MLP neurons of a small language model. Each row is named by its layer, matrix (gate and up: input weights) and neuron, and shows model dimensions 48-175. Each number is 128 + 24 x the weight over its row's rms, rounded and kept within 0 to 255. Numbers have three digits each. A neuron's up and down rows have the sign that makes its largest values positive.
A block is one neuron, or neurons of one layer that tend to fire together. After each block is what it responds to, as a language model described it from the Wikipedia text at the highest values.

L7.gate14:126138152110194142143149106126111090134111086126150119104163117111081139133109119108147109131125110081158114134152128139077131121123147085103099131139173126125147107131179186124093117113167128072145162096118131146123123132144142124154117171075139125089109144113139125145149173130120111122117126094139131140097117157087103138174147111141165132136140155139153103085154173108107140151136
L7.up14:122111146109172121116148095117078116180112100107121131120167156123108119161106124125146093109118110117144127187202112175097147117119137077094124161125143111145126128152148133122098103115118125122146134146141148137125156122136127144179112151091171117139122154105108172120125164122127119130104129086138106128132110123097133129154125118142164105138179144130145075061166179111110142151098
L7.gate120:126118173150132113105159180107153114145180147119120124120123158110127119185143150123072129131114139112098142115160106129107110098144144142150158118186113081112142153145151121126133121091139106120099181158106142125141170146117122079149157090108136123180147157126113150130122122094129108165057123125142113143142105147100130074154139118157122119136101123146139101141055120123133128103103
L7.up120:138121187135143106168135150114120121126104159117107121079128108128112134129131138184086141145161151118128174107132132108078126134090145143116177167168155144104136109158186152136138187095109073131092121120116095139134132100085173113154138114131170104150176166136107145116108139095152150095135139161116110116105118148153103103133181102110099111146092088104114104092089148130111103103147
L7.gate182:140150072092094139134134132157160161147112116083150104157138150125142107136153129144142167150087132088147091105125122177111136142132135118156132143149109166111120066088126104152109131105136144109159107127103173136122119098133118099117162124120110121109098140127111169127095146128121158117111189160169180160126124125115123132102151121146107134141097149132121110128163166171092124126091
L7.up182:080163139123155138116101149115098095139147132108141082126144121134120129148137130083131155138104114077188123147128172157110109107154115111143151140149151147108074133113117190144121107123128151131091110105069100126126135135143115119097170119178126088102145134123098141145113142168112120090118165171185133112110121129119123138118153106158125152125065126139126136146115186153122148164160
L7.gate596:132111151145152104159127103143098136150199094140128159147139091133119121115102122147117172095140092174132122140165130113171111102111120126133170140166138150143116109135118133083136160164158122125102153145127094119140129101092159131131115190173155083124095158128134162081141096124123097162130144137117091148178099121113123134098137168159084156125114088104133141108152109151106146141123
L7.up596:139144078139106142160134138115149115165146143168153145117102153136129146149127094129086148127125151131102127155142160117127149101120099108120109114150093129125132117116103154118125141128116114086097136116090111095103098142114132077155096093139127072101120115097167160145140122120116106121160103137126132095154123145178161161145111088139131132143102184109152119118123150113116125125120
L7.gate698:129115154147159118122155116125136116095198075127137125163172148126123102129144161139108121127128143169142114164129141143103135136169125133157136104153129122095117152113099119153095142118134170101104160110087134142141116152116098076165112126148150158094144154215140150098119093138104078149141120170157112140073135143124111109116148122096077132145130116127119126118156126120144128142102
L7.up698:185167130114147152138154108116116133103128116097110108159129165148080118144123128136118154133160161138121127134130166151084114131093122105161122137114139144139115117121142089138109146155157139149083170107070151117129120122144108134130159130128104136145131100151149112098117120109101133151101116159123135113112092148118117150110126108166185122134071134128093132120159107100107117166099
L7.gate1606:155193175091143124155146142159108136173100121087131099049123138132149131123167145137095166128125115128123108128152156178136126120136125117154128121136111153106060147118191153151148147151130109139132134112110152145111155110099104095092124086100127150126134144116123153122096112129131148132122110104178120080120115145151118125137143128138083163120096129127111097104121127120107112152113
L7.up1606:174143079125077131111132112129147102111091152134107133145126126123122137146149191147097185117122152105081108153102096132159167081105182154134098087121114121132155144115151109139126149132127097132157138130106140138093124136138122161168121132103166137089128133113167122126094126160107124101155105152127159131113169161124121098139130122140132144105129099120105135130153105118107144139151
L7.gate1629:095149131166122138141126131124118121127141095153103119108080142129153116119124146133099163121125107153103158126144143108126160158123137107106125096143090122143138162127109127121118125094121178123120179169124162114159125148120104116131118136132121143170106113090141156140140140141107084138124109155132129120131110123103151137098127134103110157129132082113141071135081125158152152111116
L7.up1629:130105148156157128116124127166101132167116110148132104140130199134170115139132125118140122124143096080110152119175078144129139129157170142146155104170147133145078116133085121105139156117120135139084116111146114145121085134139121118115065143123085139149109116126118174115127154149133084117117107143140169137131095108111110127106169175100109152107121124159137145123129094098137141124094
L7.gate1674:142162142135170130107130119157134178064166126104158124105124147142119120127167163156088110133149136109123138145126098084056142116109088111131110101098093157091154125156134165141138103162150118151099102163119147121142147102105122153125130143132150170128130139131150115125112121131146103148133125138123119094116154118116125124129120099138128165149120180124118163161123159137134096126143
L7.up1674:162106115162131143127135128132131164160139092129131117127139122096106148151173110159152112056159140062103109097160134080128140112133095120097118124138153108133108145171123129113113142075155174153092129133138152128186132169133164126141139169106120092099125111151133175116117162152146128146097135161152121104134153121116110138136114152146128155142122116155133141100152160111097146133143
Word-initial subword fragments. Short first pieces of words split into several tokens, often in names, titles and foreign terms, e.g. Th(üringen), Br(otherhood), L(ully), Taek-w-ondo.

L7.gate82:109156105165106129071176174141170147106143092128126099151084122132148109088098126138123131103145095132132119091107114155112115156099128130086166122119106126124133123124088138107156132137124144099095088144063142145174155134142134154148125105108162182086094132123109097158150127132126158121112136105110111180147139154105125143115135129145123129149133140124130166112116118158166103124140
L7.up82:089134159155120136114160127144177153113110130071153110143138103158101101109091132090123119106165124170135130138139186119134143146132115130105170117124160097127151129117114144094116157132134120144120103116100134119115150131102127177149103132098147172104125143077120083196105132131111157101101083094125116122158159141125108122112150124157106131150152085133149126137130191145121094137130
L7.gate193:105148160140121129139140129156129182155130111161142075102120158094121123131131119102101145110127109110174108160106127124084119154110098132089128112136158142136115115089149138096155124136098146129118156132110182099121106147128144162117100146132126112103163139161099155132159111111139141114143112149140113159157098139116134157111112130116141117135077153134110136118157164121125155137109
L7.up193:126119103153155127145156146111126137150165084084141122136099120123104111129119098114090080118111103142148091160121117116080111122126085097164106157164123113157121155118122145106138163115125110130103139140135154077127156162086101129095101140082113090116143107127110171187102105143114116116136114139136146130160121143124160150160088126102128110077134156130123156134136090139140158177099
L7.gate204:103107150106133134106119151121119131087179138115086101153153142154158125137098141132115141147113123142100098151121106125130119106150143117145165112090096125141131117075131128157147132096165126122117148112162142097115161162124103104151101123090141143097129140123123088143112163148161132132137122135145139174139136092088101162135149110110120125127143086115139110091103091122123159158154
L7.up204:130122152164116083122066156132134128119182134124120104134153129158171131132139119126131150187064143122133090106101089188119150115138146119172157097136113121159107120094148118149138126094141126087108114134096126123128091147111105098102073122105143161085116156068135148105137133133145134130126127136149137107110128123097114108137151139103105106134105110145125109118102113154102135126148
L7.gate608:157116131092127148138133170146132156158139099136134087111109111164102105094094135156112124118151140181131123087139127150141121163133089129147162136076138113115171122118105090143120115175116148085142127098129158151123179170113099102130157115138155167159098101136147119116143167118089132136105146078143120126127120126132111095096145133142124164122092145141133152127116159139157118102150
L7.up608:140100105126122115168159164115116180134087112127162127165144157148110135127120151133105138142131118156097137102096126119150168131074147151083119141097175116163139156123127081133096130123160124174136139128095160142111159106111090136164176118163126176133093094097118096132143136130093093124145126109076139129122154125134109104163108160150087145091122137119109110091140157155117143117151
L7.gate633:139118138129112101124104126118120183133150126083101161101147142136121125155128125117107146129130169153098154127135132144107109111150074132129148125122145135128126105110126105152091160133145108091132104087121116165118145125115138119085168164149193152105128099100154144119130111146104159103113141140102110110181140111133123104166152131122138149155093152158102132157139123116159079090159
L7.up633:167152123135136106089160158098140167148173155079098095145102115101159094139135119110085118163089173118089102155147107136149116168120129149160143180123183164115105181144155130166151116120127149124123156183180123072123111124128105157138086136125114158156155103165125139133117116072118122088141116072094151127156101117122106125100151112121116140138126090157101159148130107164123140140151
L7.gate1015:110148147084092184126145105152117124122130130144163133129103162133164170120131131150151129161154096124169179116107145127074139124091177149114142140133096104127110105158116144130110123138139109105100092147109097128134132113151160157107149125109118146125105126161114112145113106097140123127168138124088119136108142141128131123068140101161157151122137166133130140113122120145108133158165
L7.up1015:086127120150176152184074171142146127129120160096108117108101163104140123109122161120166132187182111134074128100125161176143138140120124123170100139102131099113118132188142093142107146148075146108140106134150136137127131139151116156098140108112133186138102101088121148169154097103127130107120142127101112085091139119159135102161127133131138093128155131129147157175119115132145123128122
L7.gate1139:145129121183121162159175076122144164059130133147121096171159138133140083137098135119074079086122135118145105113135124094136100138110134103114139120151105156110124176149115120135153170122081152148115127140093150117131126141065131131133124124141124160149094126151143149124149110084094121108127119098129143125110058168122111092141130182141098180130140121147119138128100089087093152145157
L7.up1139:158120093158146092161140129132117105132100164125131124136161141094122120077085138129076104108130148122117125118074116073108139136135150145169139138138130135101103131149096087136114132127099165139134130103136134141134106124170104115171138101155131173126141138110160140109118140175085079148147083121102147134113117138125134141142078149123124120129138145109115091117146141127119147151183
L7.gate1478:143141112118180125143133134113153144175118104147194166147177122157146148123105126100102134129182103140170101138133158150135132158132097128150168157159140127105096142130116134134116118095175140128130144080157122123138125074121149121124134108085142122080140136125129114098107129103121166128128122127124091106127146155132129171105179164119150150137130134125108169145124143122110135155103
L7.up1478:129166143166151119116127087114131146125142104096135129138123112112129133076126148138128139098132110159158122138142186127127110111121114126125111074160133173212128163147144138130125129147134079152120132129096155186108111116110122170126109084095138165119114096093102150164116153119138128140115156153132121162131134164137082128117161165152123134117108162118169124098129127104098143126112
Connectors inside proper names. Conjunctions and prepositions (and, of, for, in, on) linking words inside multiword institution, award, or title names, e.g. Securities and Exchange, Society for.

L7.gate326:105148160125153118128129102136157128106149130075144120147131105164112122160135127167067155144119135113156110130112137155129119186153131147125125140138208128169105139114154170134153169084120137141125158136105131167123139145133120174093168139089152115148170108121127176125102150115148138149152072173120071108126155131138086086141121132127138122137155136118111120150085137097119139120154
L7.up326:181208139110118126094108129119164126133100156172088129156110122121134174098128110141122137125146129108167110158127110132132118172117087112147106123155194144141149120092107121102108185133134114159140137144091070079132133114143155151146092152117066054130082141137162148131144089108164115105148129122146117166162119146101111136107078118152132139133164126128123171130101165124125089121121
L7.gate341:136139146094138121144115111103162116129138105118120122113119089098151139126131159147114158091124119141124079094131134105142152142122137133148132125151155177154117121069126139143122157074169157159107200160151116094119107115181133122115161079104110104130151166119104112096079097165130156112147135151094105131125166121144131113129129112132203174085134146114177093136180116118151109162147
L7.up341:148141145123161138111156138125137136161134168103088081093089095137152124122123122154105175158094065130093153147159127134142159106109106130155150137150175109135129129133138123120137115127120134143104112130132131120151108092085091133134129146117130133143115100119159109132161100166131127102158091118127115152173080121117158105108146108133087154104108099134126096094152137135148138110099
L7.gate445:128148140087132124129121103108136132105111146145113134104127123128110081137116115157146117122124125129135158152115156114118123165114089134117136143099135137104112167077110129136125139042116132088121150116118130129108116169133147139111079171165130134148146134152103146118128132107103095112103130144136168130127125118147148126130135143171148122117162144131169136111156135132131154101146
L7.up445:148144119106145144133159152107096095122068146188129129140125138177133148169113145164109153081111099154110113114146128159104092060100158099120153122142125138119140098114119177069141131122078122128171088085108123075095130150166140155142122133122135150131116136133117100145115180107138091129106141125108148119146153122132112102094101159159085086111164143122150126107158074088089103123134
L7.gate552:115132162108109142125174131132121117164128100128155158115123112132122110146140126168140119174157078125136099109120110135113119146099128093127114178093151132167111100131140146114155144109115120121165123088110130090105109158171189205140133157101108144105121128118110092127173106124148111066118153133072090139139134134098101136139082135157112129161150138130159129143139126157109174185118
L7.up552:160115128116109138174135150115122104151122087098164142110105133130110122151125179124138142148154077133135123137136117116109118107152133102117110142103152125144125106168154133112148124147095131127140110101136122094096126128143180159102127143110106132130130170136129167086133083116114143094167158130116068138139107115094117145157135145146103123167131125172156125128137109139088164146116
L7.gate601:166148147147128134125128089121114119072086121120119110139135141157145118140108136167115091140150099144164119170163117182150156135136121106120106116153145131141101083134115161127152179105133116142137132125100108125093120096117181123098103124161092100157151115138129067108132097169094129110159153119136084088120121127137113163113153120139126111110097130110163152103148127142091173140137
L7.up601:158152132132150097136113083142150127122103105145106096135153116142130141140138100158197096135128066176143116123121092154093119115095108134133136136139112084142139142139129127119146149126156108115118132167125085160133138127126117120106140106140094115153123110130136082135082131167137146083133148106125123123104162139155119123155132117101116144110134124124153102114129100106082139132140
L7.gate843:119157148137152090139170131124175180141088143141093110127148167129119125118149098112089114122143146112142119134138111142105134117127138154121176147141144148157156146119128145111121165123108146116148068137095107106117070145082161137127110166139149119134120137106091144153120143092110075136117111151123113143094134111091162151126143134109093157140120125158135145114090134084125091134139
L7.up843:146145104115121141158113141119105074072132091146111153114127105110114103147113133141143136109107096124098099154134122121125135126126138076113129107117097136145185088135138134179107100125148139153136148123130137131166163120115119139140170137151149126142134126121150114062186133117141151139128155123128142092157165108092116093140106128179101090103121164120136067121196112141120146130175
L7.gate1591:108115124067145147076148095106131164092130110127102108146133135105096185144125157087105120124181128147127141087091120174127167115130125123177141128145154120094179120122132131121142163110131151139148129122081113090110099132141132092111095160098160118118146108081130116091115114130098179165117129103120088099130147137107116130115127134139075140136153123110147121126170120127148116181112
L7.up1591:122117121132102187141165143092137147152139123163114112160158103106091162137099143114112156081154111093108132100104133164107160106136108077148189152142140142151194153142107190090174127145128175129180156139127101115148104140115140149100135135125139087106119178131116143109124135115122163130163110096117106101158143129134117118120131122114120104105151119132122117129103142124134104098153
L7.gate1696:155129108113110125167092116104162123120117156129120143135154123132139106125124126145137166119149130158128148146123145116058120134169121133133153134145140134112159095081138070093144208150121093119102115134181082144073168137097156147139131155092128123111139092111151135142150120171111112106119152110127132093158099122103125130141145128159101131122158137139155102093112074159152085106141
L7.up1696:146123128128105109172104080112157137129098129142118121160162129143112121125136131148146193141158123183104153151143113125073110155142113123125134138133126119102135112081110110095135163145115096135070123135178089146113164158113158177123124156109135128131113109125145133150124120179134149087137149102137102091156084113110155135145137156171106106098153157114132122093136109133170112117165
Copula after subject. Forms of be (was, is, were) right after a subject, strongest in Wikipedia lead sentences after a name and (birth–death dates), e.g. "(1974 – 1992) was an".